From a checkpoint of a small transformer trained on Wikipedia.
Size: 14 layers, 8 heads of 64, 125M parameters.
Training: a variant of Muon for these matrices, 1617M tokens, 6169 steps.
MLP neurons of a small language model. Each row is named by its layer, matrix (down: output weights) and neuron, and shows model dimensions 384-511. Each number is 128 + 32 x the weight over its row's rms, rounded and kept within 0 to 255. Numbers have three digits each.
After each neuron's rows, "fires before" lists the tokens most often just after its 100 highest values on Wikipedia text that the model never trained on. A number after a token or word is its count.

L8.down603:127160109095104110142071131130081154147132130098100153110159189146144049158134136148117162109135203127145089122100155142096086161081107060071109117133115089124136122095132103174102154166062113102134074151121185045099149085134104126099158118099135142175138108130133102117102118094113153125122142108066102079082082136182147142118076139179094110083066134156095129127168135157098156091128
fires before: "\n" 46, "|" 7, "." 5, "-" 4

L8.down428:138163159140106102117173160168087061122125085142148098114174124076060087133177103097047153153134180112115136106127113154183105135131118152126090102140137158133114142154088113145131094054094100100084201060142059152141156110147169153139152156157164127183140191106100128118122132106112114073194163182163168138141107165166072075106111118173125136097190151150100144109118091132128181127104
fires before: ", " 23, ": " 13, "–" 10, ") " 9, "\n" 6, "." 6

L8.down2225:082068077156062165134092159151090173129090160104079173174130126132202150078163125152166185102079150099170094122101138178117122122091133075100137115126175101156127121137158132120129185137127126073076178106090130128135109109082137087124187141147140123148151075202141110156161139126101157122086089123171108103108115153125169067131123111131109152112068168153104143164114112126168143138098
fires before: ", " 36, "s" 11, "s " 9, "–" 6, ". " 5

L8.down1525:132197177131109148080119085154105129173081090157141141108157127144139129157114112137144143120096175094138126132146068066113078193118118140071101091070086130105074098179152135181179072133129127112154129111127087109218148128164139140149179140144112101110090131155112113120136160096142162120092131129098166161165123210167131131164131141154154098079133122089104136052117185078114150154159
fires before: "| " 37, "|" 29, "+" 6, "; " 4

L8.down1190:131138156155152134070151156076120147096203090099207147127129069123085123138144032167164137144133148113116137121138096100129131167082138199139174155135117157143144133138105102068144139119169140138140156134171095149156102135153125134095148175118042054047142111095083135058109093168117069136155097135140166074140125117078154126121097135067124136128088130129143138079095136115146121103107
fires before: ", " 31, ". " 14, "." 12, "\n" 11, ": " 9, "; " 6

L8.down2190:104164177187118121116088096115121171113100121143127051164181115131118086135136102121048136115115119151138148144114105113157180194105130096069139121133161118114079124185179081153134143140143126127122131175147080112155150148160119147141201163132161112180066137144093122111153108143077127096127145153151153176116091156136159118128141135123153114142133118123085126169116067125113102127145
fires before: "\n" 73, "|" 10, "\n\n" 4

L8.down3817:121147105143152103131128167117107119094057125123172159128145130170099136082137158060189116157116154125119115178111106085134129087102089196151083131139131130116192171060082142134184165125138131123130144105141126150128163083160086123124223088158061088089087130163173090125164117127165092125117132140182061201124134078105124095124128153126131143170176175101160121075173159181089113080119
fires before: "| " 52, "|" 7

L8.down377:150100142087126142127092150175117146093112161111104092146143126164152119098145148145129113151174128120146097159116128097108085131107125108151114134137139092129102174149167079125080103164089149115122169124186151109148133111129176137146137104104119118122070121120123083177106141125100134130097153136080098198110108128189082111174095115126160119085108146162113135064091132183084102112091
fires before: "| " 42, "; " 17, "." 4

L8.down3100:054089151169066112191155116166134186141075137122146077162157099160092111153116146106100135161167119112119092111121121119152135224139154119073148106117156146121122133210074131179064114088108143131122106101163114136091114143119134124165168163165145136145139131148114120170177114095101189122117159115154137122058128165098144072145086151183132166084154132157089147143165138103114160158109
fires before: "\n" 44, "|" 15, "| " 9, "— " 7, "." 4

L8.down1343:070184155111136138113150115126000155129041105171175182129159083182095167093154171121150106160158090103167095139112184142080133129125139225112116142115101171151073068065106095086133091104140108118110124134122117103101056113143132144119078181154048109067112087097172142142152078172135104102115134078129145125136125136131113120086074134161108140111124113101161184137130117139071096117114
fires before: ", " 18, ": " 14, "\n" 13, ") " 5, "\n  " 5

L8.down2516:131112138152095113123089145130174087201095167144163128100109111154123106139110135039076072170109122109109075163097130094115117124117146048104173110114133152156158119101067098133169108090083144134132096119143147073178160096127081166074154137177153059148143221108224116158140095129056091137147166169120103140144143100161092098168146143158109159142134111121140140100134094091066037130168
fires before: "\n" 19, "0 " 12, "| " 11, "." 7, "1 " 6, "|" 6

L8.down158:123120086109104160143128113111089108154089124180160199170161090121131152115128129129120122149150098132158119123128154143120099102047133161148159115144146126110159135105110063083138123098116117088104127129148105168113096144100102125083171143153114115026107086154143111151098077152102119158122077107167152110144136154079118138091120104102208082159075074108156092121142091139113128110105
fires before: ", " 23, "'" 9, ": " 7, ". " 7, "\" " 6, "; " 6

L8.down4060:088163159138113140076189089113126133131143120072138093145155077136138143130108149179149145147107170161122172132118125129133114141108141127146099081125103122127124150176139112158130108132178078101171182073163098147116171101133109135098162162149082141170085102156090130089189115089130091165203108116094134150110095182121082138121132165170125116145116086179143167188152133129085089115165
fires before: "\n" 26, "|" 11, "— " 10, "s" 10, "." 7, "| " 5

L8.down1911:121148114142110132156157106177080121055131141117136130179091119151119090170168140186141150118157097124083128128142125141118149191208177094125102117101099044129060166141118095120124088152084128089112091125120160115143128126132165075134127123128154121103059122144108160118101088083161157070080130116045072168105173131049118080170080151166151160126067102140116144135089149135152106196129
fires before: "| " 39, "\n" 11, "p " 5, "|" 4, "' " 4

L8.down2313:083138119077153100181074128081155098077127131153184152146096106148067115093177100127110081199120122112115133149154126097121103113115117120152139110169148113181192187128111144159079187169157129149093093087165113157139139158117056122111143093106111085144117175122182087150115113074173112137144169132099069196097106086184090085177082142099150156099094131161133110068168135139114088155133
fires before: "| " 27, "0 " 10, "+" 8, "and " 8, "0" 6, "—; " 6

L8.down2408:129173101152166076146118133132069099130154089142137033089164147160087096164118075122131094149186155126121107145179098138168137204083071133180105063112167132179123048148099139150155117097159100125100072107074093076037200145167163086155134120104095103114074091128093158121105115110093166122130142164159149146155120161140096117177112066103198118107137161135102107131084110164143196114082
fires before: "\n\n" 26, "\n" 18, "- " 8, " " 6, "| " 4

L8.down1905:102185161186137124118110106127076133151176190122135100101107143144152106130107145117115128143157167155162095194141087162113086105159073137124196120133133119093130120107118145202161097042160142140104149105151145092170123145153094083152103073133112124119073119092210146114081107166144078112150117146145177151150144126136190175171152117046040139165126103046177107110123127111098103090118
fires before: ", " 23, ". " 14, "| " 10, "." 8, "., " 5, "(" 5